Weights of a small transformer language model: 6 heads of 64, biases.
MLP neurons of a small language model. Each row is named by its layer, matrix (down: output weights) and neuron, and shows model dimensions 256-351. Each number is 200 + 20 x the weight over its row's rms, rounded and kept within 0 to 999.
A block is one neuron, or neurons of one layer that tend to fire together. Before each block is what it responds to, as a language model described it from the Wikipedia text at the highest values.

Responds to: Clause-linking connectives
L2.down207,189,192,225,187,215,209,174,213,198,198,188,185,177,212,219,209,189,213,189,243,223,174,228,226,208,186,197,190,204,167,179,208,200,235,225,188,157,183,209,210,194,202,192,208,197,185,165,202,215,162,171,225,171,214,202,191,187,207,191,212,211,203,227,216,205,206,195,188,217,208,174,221,209,196,184,201,188,228,199,188,201,208,216,190,189,206,178,211,186,215,230,184,191,185,210,219
L2.down376,156,211,228,209,214,180,236,211,184,165,241,168,191,233,205,207,191,184,179,194,195,227,188,199,185,210,220,203,201,202,190,200,218,211,216,224,221,161,208,200,196,216,241,166,234,242,198,245,205,197,207,181,176,182,207,196,195,210,184,189,203,190,188,208,222,237,207,224,206,202,167,191,177,201,211,210,210,202,192,203,195,216,204,226,189,190,150,238,239,222,194,175,199,224,226,176
L2.down587,209,209,240,233,217,210,181,208,197,171,205,192,210,216,186,170,198,202,196,192,222,198,177,211,183,212,197,190,168,190,186,171,208,187,189,230,206,203,169,182,225,168,200,222,170,190,190,186,204,158,179,224,211,213,211,209,215,220,184,199,228,202,196,185,198,216,182,175,210,207,220,189,200,221,177,211,222,186,190,188,207,210,206,185,192,215,195,208,190,217,186,199,217,181,216,226
L2.down674,200,222,192,183,139,205,208,193,202,229,197,239,163,184,170,178,229,210,199,181,196,198,223,209,206,226,219,235,185,209,192,221,187,167,205,208,226,202,226,196,167,208,219,210,238,206,214,192,215,166,169,166,201,191,202,191,203,202,190,207,204,197,181,236,188,223,203,170,216,212,180,215,166,232,195,207,194,173,209,171,195,168,183,222,197,157,235,211,230,197,204,198,214,168,245,194
L2.down947,206,215,237,211,197,207,234,214,190,179,208,225,221,205,185,230,183,213,200,197,199,187,203,209,227,175,183,214,162,205,205,189,207,189,152,206,207,182,212,164,150,192,199,217,243,197,228,223,202,185,164,191,215,217,217,209,204,187,232,193,195,184,223,203,241,191,221,205,163,185,216,202,233,194,204,200,216,222,153,157,192,228,189,186,167,198,190,187,179,203,195,214,179,164,211,191
L2.down1024,211,195,186,206,220,217,201,185,169,208,177,202,211,149,218,186,191,222,187,210,218,196,208,185,160,179,157,206,254,156,202,204,164,224,176,183,216,153,215,210,193,232,194,214,174,216,171,205,184,200,214,210,181,162,191,181,203,191,211,222,220,201,183,236,211,215,220,213,224,234,212,180,166,214,177,171,182,215,173,217,203,193,222,192,218,196,194,154,212,196,198,186,192,186,205,217
L2.down1113,196,210,212,191,209,234,199,195,221,189,177,216,211,208,156,229,164,214,220,177,209,188,177,194,238,229,222,205,168,186,206,194,216,200,176,210,215,202,200,184,195,198,213,196,197,186,184,178,206,220,218,196,179,191,203,212,216,189,235,215,171,207,205,209,196,218,215,222,203,205,198,191,217,209,202,192,200,208,189,177,184,200,212,162,220,170,207,183,210,186,195,257,217,216,192,250
L2.down1238,168,209,259,200,174,226,206,203,181,213,204,229,200,189,227,219,244,209,179,176,193,222,204,203,197,202,200,185,178,202,201,193,149,211,205,186,203,278,193,187,170,263,189,227,220,183,220,215,179,179,207,220,214,202,170,189,184,213,197,212,178,215,203,224,176,229,225,227,203,197,164,180,195,164,199,188,231,221,188,176,195,211,192,195,171,197,214,189,213,186,183,178,198,200,227,248

Responds to: Clause-opening subject or connective
L11.down11,178,198,229,212,212,213,206,188,233,185,208,165,198,215,178,188,202,246,197,204,186,182,214,182,196,182,184,178,185,175,173,199,184,197,193,231,191,214,205,203,234,198,172,178,198,190,182,222,195,195,173,172,214,200,154,205,241,231,197,215,161,204,185,213,201,190,204,164,210,236,231,200,230,219,236,188,168,189,204,186,225,180,189,232,215,227,200,220,196,209,150,159,191,178,221,212
L11.down46,210,203,190,186,178,199,218,202,234,176,221,200,218,202,160,195,193,195,222,232,198,184,205,195,222,222,189,177,221,242,214,185,234,210,207,188,184,195,190,200,207,194,246,193,219,227,209,225,199,225,167,206,211,217,199,203,208,193,231,212,207,233,207,220,201,200,210,211,191,248,191,182,193,206,194,204,229,160,200,188,161,219,195,228,223,186,189,203,201,209,191,201,178,196,213,191
L11.down238,211,171,246,186,228,229,201,197,207,210,188,165,228,189,173,189,206,152,174,203,184,228,200,208,191,200,169,198,215,210,267,212,226,220,219,213,196,193,195,172,237,224,189,168,181,178,214,189,199,219,198,201,204,204,212,228,222,189,198,190,198,235,159,220,214,192,207,198,233,210,156,238,208,199,223,244,160,161,198,217,211,221,178,205,232,194,195,179,207,176,192,142,194,205,215,232
L11.down275,189,195,224,181,177,236,225,178,161,177,171,202,245,173,209,204,184,208,210,246,201,231,220,233,234,192,200,197,217,179,206,192,216,211,206,182,191,211,225,212,208,204,202,191,223,178,201,197,196,261,175,208,210,215,186,171,196,227,216,213,184,210,165,200,162,187,197,195,210,194,173,205,194,209,208,181,194,211,199,209,195,242,231,170,171,209,175,229,203,185,173,193,184,198,214,230
L11.down305,206,184,182,190,196,224,187,179,200,177,169,194,195,205,207,240,191,215,170,205,191,200,206,203,236,216,200,230,230,220,206,235,242,217,192,184,210,179,208,192,226,215,204,185,184,218,213,203,211,199,222,217,208,214,189,212,202,196,204,207,221,236,193,171,171,213,208,231,196,215,184,191,207,201,215,225,216,200,171,197,182,237,216,188,241,161,214,182,199,185,252,192,236,150,210,194
L11.down696,222,190,240,205,207,212,212,177,204,186,172,192,194,215,179,200,207,147,219,218,179,178,218,200,212,207,165,185,186,170,229,196,206,200,192,228,215,194,176,196,186,176,203,202,182,202,207,179,210,190,221,218,185,168,223,181,213,234,229,211,197,202,202,195,184,180,191,178,205,220,199,224,187,190,168,222,197,220,210,182,178,201,216,168,182,189,194,224,242,213,201,159,214,200,216,186
L11.down1017,212,210,198,190,233,192,220,195,184,190,219,165,181,220,225,180,206,199,249,184,201,183,225,214,171,156,178,171,211,213,183,217,186,186,205,203,176,211,186,180,227,217,164,172,183,192,178,196,196,209,207,185,172,218,239,202,180,207,179,191,205,223,183,183,176,187,231,251,225,195,194,191,214,165,176,212,208,193,233,213,190,190,235,196,201,182,202,191,215,227,205,191,191,169,219,212
L11.down1509,191,200,205,151,213,219,210,183,187,186,198,176,190,231,156,171,213,194,194,189,225,200,206,160,182,229,191,193,242,196,218,171,209,182,169,206,197,187,214,212,229,201,218,195,162,191,217,208,185,216,234,189,163,181,209,241,207,181,206,207,225,222,198,161,202,167,182,231,208,219,233,194,196,184,186,236,194,211,199,188,215,205,194,188,201,226,198,202,187,203,226,207,205,185,213,196

Responds to: Word-initial F/f fragments
L11.down42,192,189,232,229,182,199,167,172,163,196,194,192,174,173,173,235,225,192,213,208,197,197,160,200,186,208,202,187,216,188,189,167,187,196,186,177,207,195,177,235,208,216,212,194,190,203,195,216,217,200,203,199,173,201,168,232,230,195,205,201,204,199,211,186,187,205,215,212,210,212,206,177,247,174,188,157,187,219,175,215,202,217,212,209,207,199,182,221,194,230,201,185,200,210,172,215
L11.down413,229,211,228,168,202,199,224,208,193,212,187,175,205,206,193,185,220,180,178,209,216,165,209,201,169,253,197,213,165,177,195,202,220,237,179,200,182,186,236,208,206,155,221,196,198,174,200,179,212,223,189,182,196,201,175,204,214,207,193,204,150,204,176,203,206,196,190,186,180,196,188,211,220,214,195,193,163,193,209,222,217,197,244,216,191,213,188,235,210,212,225,165,195,237,182,210
L11.down657,182,210,214,187,202,259,229,209,205,194,167,179,189,232,206,199,203,199,231,222,204,165,199,228,194,165,155,185,163,204,234,209,170,190,212,189,180,164,215,204,188,208,206,187,206,198,180,199,200,197,196,214,181,228,189,216,167,202,214,175,188,223,220,209,195,205,217,223,183,202,221,208,176,192,191,212,200,216,168,192,189,218,231,253,209,228,216,225,202,219,202,206,225,187,198,209
L11.down675,200,190,207,199,217,203,229,230,181,216,201,197,214,171,205,207,255,201,212,205,185,219,168,192,208,182,191,232,204,227,188,214,213,193,208,183,180,217,192,218,194,192,198,174,188,215,182,212,208,232,227,180,188,216,188,214,209,194,193,152,190,202,227,189,189,156,235,221,217,214,209,229,240,159,202,204,188,185,198,176,202,175,225,154,153,215,204,219,232,222,192,213,167,199,205,198
L11.down726,171,184,201,207,213,158,229,183,183,212,210,195,200,161,168,179,237,201,199,173,200,196,184,209,205,182,199,181,202,225,169,219,164,187,189,204,198,233,181,179,243,210,201,220,211,194,186,188,191,223,192,212,204,196,173,201,171,230,219,179,211,208,210,212,221,160,218,191,176,192,137,210,181,192,188,203,181,181,183,187,174,193,197,162,221,238,179,175,193,210,156,209,201,199,183,206
L11.down804,179,194,217,184,184,224,156,216,205,203,186,206,211,226,189,218,211,180,198,177,201,220,210,213,180,226,187,213,178,164,197,156,211,240,167,204,224,178,232,214,161,170,190,198,203,193,212,177,209,193,210,199,162,194,203,177,218,239,211,196,211,206,199,214,183,217,192,194,231,197,217,231,245,185,203,196,218,192,178,168,178,202,173,228,181,209,202,176,166,200,173,196,181,211,203,208
L11.down1172,176,224,198,209,226,182,210,205,216,201,189,172,199,170,175,183,176,226,198,170,211,186,212,156,190,203,196,186,172,194,182,175,207,193,164,190,217,185,195,177,219,208,176,224,182,195,218,179,225,191,165,213,187,189,191,213,195,198,200,161,221,191,197,200,201,226,211,213,204,201,162,192,214,226,195,193,213,173,237,192,181,220,213,232,210,189,246,240,221,204,184,195,186,221,172,184
L11.down1248,163,194,194,193,183,184,171,158,211,187,226,223,188,231,202,208,178,198,207,202,193,247,178,201,210,188,174,183,199,206,163,209,209,176,238,203,180,204,208,191,158,168,205,199,194,259,213,201,207,200,220,173,219,208,210,183,160,223,244,231,194,196,192,218,214,208,230,200,251,213,180,201,189,210,151,176,166,153,223,200,213,199,225,199,214,194,223,216,211,199,175,221,199,224,167,193

Responds to: Year slot in dates
L10.down423,227,229,182,193,208,202,207,230,178,179,196,170,209,217,189,204,233,199,160,189,190,208,188,206,205,190,190,198,191,188,185,213,213,187,212,156,202,190,167,192,176,178,195,189,208,183,186,212,183,179,213,225,177,180,232,187,246,192,200,211,187,141,195,201,210,215,205,227,214,212,187,226,231,195,227,227,208,224,233,206,202,162,249,167,175,210,218,194,222,213,225,219,186,165,218,214

Responds to: Standalone two-digit numbers
L2.down14,203,193,246,213,224,207,169,198,205,186,185,206,177,197,212,238,211,172,200,186,247,214,210,175,183,180,204,202,159,187,186,236,205,242,203,197,178,175,198,205,195,191,195,204,169,204,174,188,200,177,194,213,196,200,182,198,185,199,210,177,146,211,195,198,172,225,225,188,185,209,207,186,199,202,227,246,196,168,167,238,198,216,214,179,176,209,198,206,182,162,209,188,207,208,188,223
L2.down147,205,219,200,204,201,216,194,194,208,186,214,182,184,197,208,222,180,231,205,202,215,199,181,199,194,206,205,185,182,184,190,185,176,184,198,208,175,202,208,234,195,223,233,212,174,215,186,235,181,213,204,179,190,239,178,217,167,220,179,181,157,197,206,170,186,195,206,201,157,201,207,178,168,205,224,223,224,186,207,216,204,213,203,252,191,241,211,222,189,192,188,192,214,176,192,179
L2.down412,210,205,200,195,198,207,190,216,201,169,173,214,203,200,209,218,207,224,206,189,216,196,200,182,210,224,236,201,177,234,174,175,201,205,201,237,204,183,197,168,198,185,191,206,224,219,180,192,158,192,212,197,192,199,207,198,194,197,202,229,184,214,226,185,208,201,213,182,214,201,173,212,211,206,225,218,192,184,219,202,206,200,189,216,211,197,189,165,187,187,185,216,184,193,141,186
L2.down576,206,223,234,218,230,206,215,197,213,204,168,188,197,202,202,191,177,207,163,215,162,221,178,185,232,179,215,185,193,221,211,217,209,211,179,203,191,201,176,197,181,219,205,162,208,208,201,183,191,180,195,189,214,184,183,187,175,205,186,187,197,206,206,196,189,207,178,207,222,242,228,161,188,221,218,183,231,228,224,259,188,217,180,232,201,212,182,160,178,189,198,214,158,201,223,203
L2.down581,204,172,178,183,225,203,197,189,182,195,231,223,214,185,235,193,200,173,197,184,209,218,178,230,166,174,212,182,175,228,208,175,206,168,176,205,203,187,242,203,184,237,174,171,215,210,181,172,170,205,164,184,187,189,197,197,222,190,218,198,181,196,207,172,172,214,203,215,209,192,178,200,214,202,189,213,233,194,178,195,222,190,188,208,218,187,187,229,165,182,209,208,197,195,202,221
L2.down1069,209,225,211,193,208,197,224,197,172,182,212,187,163,163,220,219,222,202,206,190,234,194,196,222,192,218,206,219,176,193,171,222,191,183,202,200,219,175,205,203,188,194,195,202,204,187,160,189,218,161,186,215,203,221,153,223,232,218,187,222,168,188,233,187,201,200,188,201,187,204,180,211,157,207,197,233,225,173,228,203,194,194,186,215,242,220,218,196,205,210,175,207,208,202,155,206
L2.down1248,205,180,195,188,197,191,204,165,169,259,250,196,184,205,195,209,190,200,207,193,181,228,246,191,223,223,210,192,226,202,177,211,212,214,217,190,225,210,220,161,177,191,196,184,189,227,211,223,185,176,179,205,191,190,209,226,194,242,208,224,189,207,193,170,209,205,224,216,235,158,213,191,171,198,239,224,201,202,135,189,187,219,205,195,196,174,224,227,196,217,196,155,173,214,166,174
L2.down1314,173,196,187,200,252,201,187,207,218,230,212,168,187,214,174,181,185,178,194,175,192,241,217,206,201,217,225,179,165,224,183,189,222,203,236,196,199,178,209,202,193,217,196,252,195,212,204,180,180,188,192,198,199,179,209,202,210,190,202,200,196,224,169,207,225,197,186,199,231,183,195,248,179,210,185,243,198,163,186,227,157,201,199,200,204,184,190,226,189,208,188,197,228,215,177,195

Responds to: Clause-opening adverbial lead-ins
L10.down428,218,175,196,201,182,211,191,238,239,198,218,175,190,152,204,189,173,196,219,183,219,160,207,223,178,180,201,192,182,232,183,192,208,195,256,219,166,184,217,191,194,213,209,228,237,195,174,190,212,235,185,203,181,243,178,188,155,241,190,233,233,208,198,161,214,216,217,191,190,212,226,175,216,200,202,200,188,209,200,225,181,199,208,217,214,205,186,192,190,192,206,200,229,188,225,194

Responds to: Wikitable cell separators
L2.down89,220,234,226,217,189,240,233,186,227,194,187,223,211,201,182,194,171,190,227,219,198,188,248,215,177,193,187,152,239,199,196,191,182,180,191,187,177,199,187,206,167,201,157,201,230,210,200,152,188,225,184,220,168,220,185,181,193,202,209,211,165,181,203,223,217,195,197,244,165,178,194,215,163,194,235,192,192,225,209,230,229,201,197,165,221,224,141,160,198,211,194,201,195,191,194,199
L2.down94,218,216,165,197,197,210,183,199,200,200,162,197,217,184,152,191,210,218,184,218,203,165,185,189,197,215,233,192,197,222,222,222,196,169,184,203,238,206,174,187,207,224,209,193,222,190,169,167,203,189,213,199,203,180,202,177,214,207,203,204,166,212,225,202,192,229,177,157,193,186,197,228,217,201,205,193,187,209,213,171,202,217,174,171,197,184,196,235,202,209,184,213,167,214,220,208
L2.down1081,172,243,226,225,225,207,209,206,208,192,181,179,216,212,154,207,185,270,209,172,204,206,233,190,220,219,202,203,205,183,165,211,181,248,171,199,175,200,176,212,194,205,166,198,188,196,218,208,225,205,165,220,208,212,187,142,165,231,202,192,169,198,193,187,209,204,220,200,181,173,195,216,189,191,207,204,188,176,158,157,189,203,223,187,175,211,186,209,198,211,187,210,216,206,206,204
L2.down1122,192,212,180,204,204,186,201,205,189,186,215,218,173,200,175,205,200,210,178,160,193,222,202,185,208,227,208,177,203,215,199,184,212,188,204,191,206,192,201,180,221,184,170,178,206,205,224,209,238,168,196,201,205,191,236,189,207,232,209,218,203,194,217,212,209,241,212,188,225,220,218,224,189,220,220,230,192,164,179,173,206,191,226,193,202,199,182,178,205,198,185,199,202,196,219,241
L2.down1377,245,203,216,196,190,214,190,201,164,207,205,216,182,244,185,252,165,202,189,218,172,197,197,218,195,218,206,187,180,198,174,207,174,194,194,186,215,180,191,188,196,211,170,193,218,221,198,184,199,190,219,186,205,205,228,171,165,239,238,180,213,180,202,202,191,177,222,235,197,181,156,205,193,178,207,196,195,181,195,189,198,207,204,202,201,222,209,170,229,203,205,202,191,218,200,210
L2.down1410,198,190,223,212,219,205,187,223,176,219,187,215,171,251,186,192,227,193,190,196,197,187,218,205,222,220,211,213,205,226,220,189,230,198,172,217,195,208,214,232,191,204,203,204,216,183,183,186,200,202,203,214,207,165,216,205,170,231,193,183,204,231,213,179,164,133,172,199,193,184,209,199,182,205,233,223,190,196,194,205,198,238,199,200,191,209,168,213,188,203,211,185,172,197,185,206
L2.down1412,206,215,209,156,237,219,185,241,231,219,178,229,218,185,219,206,195,224,162,172,200,238,197,218,177,252,189,192,193,202,217,199,193,191,176,224,242,174,187,202,223,186,220,177,170,183,223,153,167,234,202,190,190,203,188,213,186,186,189,217,163,236,230,163,186,183,180,187,179,247,203,206,201,181,208,230,183,238,198,220,197,211,199,199,212,186,201,163,187,193,190,257,223,207,211,173
L2.down1433,205,222,203,180,186,196,205,195,211,193,199,229,197,191,216,201,201,182,204,205,236,190,226,207,224,235,170,203,194,152,198,218,185,172,181,231,204,206,186,201,207,175,236,204,216,224,204,152,151,202,216,181,200,237,182,159,225,207,244,189,199,196,196,225,172,194,185,207,199,199,187,209,200,193,223,213,189,184,212,168,194,201,223,170,219,209,211,167,188,201,207,205,229,198,229,204

Responds to: Proper-name opening fragments
L10.down1055,188,196,222,199,180,185,214,176,203,169,215,212,233,228,210,212,223,193,165,209,188,164,155,193,178,229,230,207,177,172,204,203,214,218,229,205,182,181,207,216,224,179,217,141,214,204,203,212,223,169,191,157,168,192,180,218,236,202,186,191,193,203,206,178,148,211,209,232,183,229,199,168,197,224,211,211,208,184,197,176,259,242,198,208,185,212,196,193,182,239,207,188,178,243,170,197

Responds to: Separators after numbers; name fragments
L10.down1337,161,200,178,234,222,228,241,219,197,210,197,181,225,197,220,196,197,180,208,198,192,211,173,190,213,189,198,225,211,166,248,184,162,229,178,175,175,192,183,208,190,164,199,202,208,207,193,195,198,218,209,183,237,195,208,206,212,210,226,212,211,180,236,178,200,200,224,185,186,171,229,223,204,237,198,206,169,180,168,203,205,194,170,206,177,188,200,203,193,217,201,182,220,182,178,187

Responds to: Day position in dates
L11.down481,220,211,210,205,193,196,188,203,232,190,196,172,196,159,199,210,216,206,250,166,191,182,169,176,237,200,181,159,182,160,191,224,218,151,250,189,197,216,209,220,197,186,196,230,194,180,191,190,235,212,207,212,202,177,203,225,153,202,204,234,166,189,190,220,197,196,224,195,204,207,214,191,234,215,210,194,207,151,207,216,181,172,197,188,187,207,201,194,226,191,201,201,214,189,221,203
L11.down569,203,206,171,192,186,236,203,222,221,215,179,197,192,151,174,229,179,234,226,202,190,216,183,198,166,218,184,177,185,211,235,232,191,220,191,208,234,205,175,236,207,168,214,196,177,217,226,210,223,223,177,213,190,178,212,207,216,170,202,199,210,178,225,170,204,215,190,196,159,224,215,179,223,177,192,194,198,204,219,195,196,208,186,207,174,192,199,213,220,190,199,194,193,186,183,191
L11.down652,183,193,186,184,197,220,217,232,199,174,197,222,214,219,179,193,178,181,192,202,219,204,208,184,189,210,210,209,210,246,184,218,193,226,210,195,201,172,197,219,190,165,248,212,212,198,179,182,226,181,177,207,224,211,204,207,204,181,223,194,238,200,204,218,217,204,229,204,205,180,204,214,225,205,163,213,225,200,173,161,159,172,167,187,187,174,212,193,228,159,213,182,178,164,193,206
L11.down690,223,244,222,239,227,171,211,176,158,176,207,200,212,180,189,223,153,234,181,192,206,182,209,207,188,182,232,226,240,190,238,184,188,223,193,166,193,200,211,199,223,229,178,173,188,209,224,198,209,213,226,178,166,204,189,196,203,206,218,200,135,217,204,217,202,203,239,198,217,211,223,211,201,224,210,208,203,194,195,201,212,233,216,220,199,191,222,245,155,196,235,200,187,216,166,183
L11.down1089,191,219,202,198,196,160,167,203,165,179,178,203,164,214,180,186,225,205,163,203,206,169,230,229,220,195,195,208,218,210,207,245,236,209,227,226,205,200,172,201,219,196,187,176,213,220,217,185,226,186,149,199,224,165,212,196,200,199,179,189,231,211,184,216,197,236,189,209,204,189,221,234,164,175,207,226,182,193,206,193,194,173,217,205,184,184,170,172,209,161,194,200,223,155,192,215
L11.down1096,203,195,190,241,181,172,226,197,212,176,190,162,208,192,200,195,202,186,198,170,196,176,235,228,179,191,200,220,240,214,191,167,225,205,193,176,199,218,207,243,212,220,169,191,202,187,213,225,219,185,185,199,204,196,177,190,218,213,217,189,194,169,179,219,215,179,195,237,210,195,181,217,216,220,206,199,220,205,197,215,222,184,191,207,194,222,190,190,195,187,227,183,230,178,224,190
L11.down1330,187,219,205,189,188,145,182,169,209,174,198,228,176,210,184,203,200,194,173,164,176,169,244,164,187,200,215,190,211,226,203,200,186,212,172,185,201,176,208,203,215,179,197,198,173,160,233,205,168,192,202,195,235,158,209,218,186,185,178,190,222,173,200,179,180,227,169,212,192,181,177,183,166,191,203,229,214,203,174,187,212,187,171,168,213,189,217,207,195,164,177,234,223,179,216,218
L11.down1406,210,218,211,189,190,197,236,198,188,201,197,219,183,195,236,198,195,224,194,216,229,209,206,203,185,197,176,137,192,195,162,228,213,199,225,172,193,196,186,240,165,206,186,198,206,189,203,225,220,210,209,185,215,196,198,231,198,194,199,190,180,171,149,193,174,203,206,178,224,228,208,186,181,183,203,202,206,186,213,213,214,184,193,157,204,170,207,212,148,239,201,169,188,202,213,234

Responds to: Letter F tokens
L2.down395,209,179,207,207,169,177,218,231,208,197,203,201,196,219,192,220,257,166,195,208,215,218,190,210,210,245,205,204,196,177,159,163,177,218,224,195,219,171,221,199,173,193,223,237,158,214,200,227,204,241,205,170,196,196,173,180,162,186,200,162,226,188,198,160,222,153,215,197,195,189,206,207,187,181,238,195,203,154,190,244,180,218,203,203,174,206,196,186,181,166,222,203,184,230,179,203
L2.down533,243,235,244,218,200,159,236,206,215,229,203,185,187,209,188,231,236,233,226,215,167,211,186,194,220,217,186,200,210,225,214,203,218,204,215,202,199,184,179,221,188,164,194,197,215,218,172,200,183,182,216,170,200,146,220,207,191,176,208,194,184,195,158,197,205,211,185,190,187,181,189,175,202,211,211,188,214,200,240,242,173,208,183,205,201,189,172,212,182,191,218,195,188,191,186,186
L2.down749,200,224,214,191,189,196,232,178,202,239,221,215,188,212,213,213,160,215,185,219,191,201,208,208,230,195,205,209,197,191,191,192,222,168,205,204,200,206,184,196,258,197,177,196,204,207,256,228,194,192,168,209,218,196,183,206,228,190,217,200,214,238,205,220,193,182,183,179,199,168,184,224,212,199,208,197,179,202,245,211,198,167,230,229,212,182,217,217,195,223,196,201,194,178,166,202
L2.down980,203,203,214,217,220,192,226,181,176,231,227,191,185,218,215,222,212,205,223,228,205,231,203,225,195,201,178,200,197,191,172,200,187,154,232,201,191,194,201,222,173,213,201,216,202,206,208,171,181,189,209,214,172,185,214,211,208,208,196,168,182,175,215,181,219,232,201,211,180,218,170,181,215,198,208,181,194,200,204,212,198,221,211,184,204,220,172,209,192,213,195,224,228,210,170,238
L2.down1068,187,216,193,226,142,155,195,187,219,202,212,164,242,204,187,218,204,210,204,189,215,188,196,221,222,230,138,204,171,217,200,233,213,190,205,207,230,197,186,210,186,205,202,223,180,210,182,202,179,206,216,207,173,169,185,227,207,206,215,187,216,206,214,221,234,221,192,185,186,179,202,194,203,175,220,195,198,196,190,184,197,199,195,196,186,184,212,235,213,215,210,218,217,192,179,204
L2.down1141,200,186,211,182,220,152,265,174,156,216,207,210,192,173,203,214,218,192,205,172,181,169,209,199,224,221,206,192,189,177,219,175,188,192,211,216,192,196,201,193,204,178,199,202,188,179,197,208,198,178,215,189,207,213,216,209,239,203,194,202,214,235,230,190,176,217,196,166,212,198,181,211,208,221,226,173,201,195,204,190,197,231,186,214,196,197,192,223,200,209,206,189,169,227,222,218
L2.down1160,197,209,211,210,150,167,218,206,198,222,182,185,208,217,197,226,206,197,213,167,180,208,201,206,188,244,214,212,214,207,218,172,209,180,215,197,209,178,187,185,213,154,178,186,180,213,171,188,205,197,194,188,213,197,208,201,166,178,207,176,194,167,222,181,181,154,218,200,203,195,216,224,193,206,197,231,242,186,190,192,227,214,204,196,195,199,230,183,176,181,204,210,198,212,160,199
L2.down1467,187,197,157,190,176,230,183,202,213,199,215,219,191,176,218,228,208,212,206,199,203,197,192,203,166,186,194,203,196,196,221,209,190,161,197,193,215,208,229,201,203,174,169,184,173,180,222,196,160,215,204,188,212,173,198,249,231,173,213,195,201,205,219,221,173,206,217,229,207,166,178,215,234,186,179,209,199,198,183,235,184,203,182,170,132,216,200,217,188,221,235,192,207,191,181,243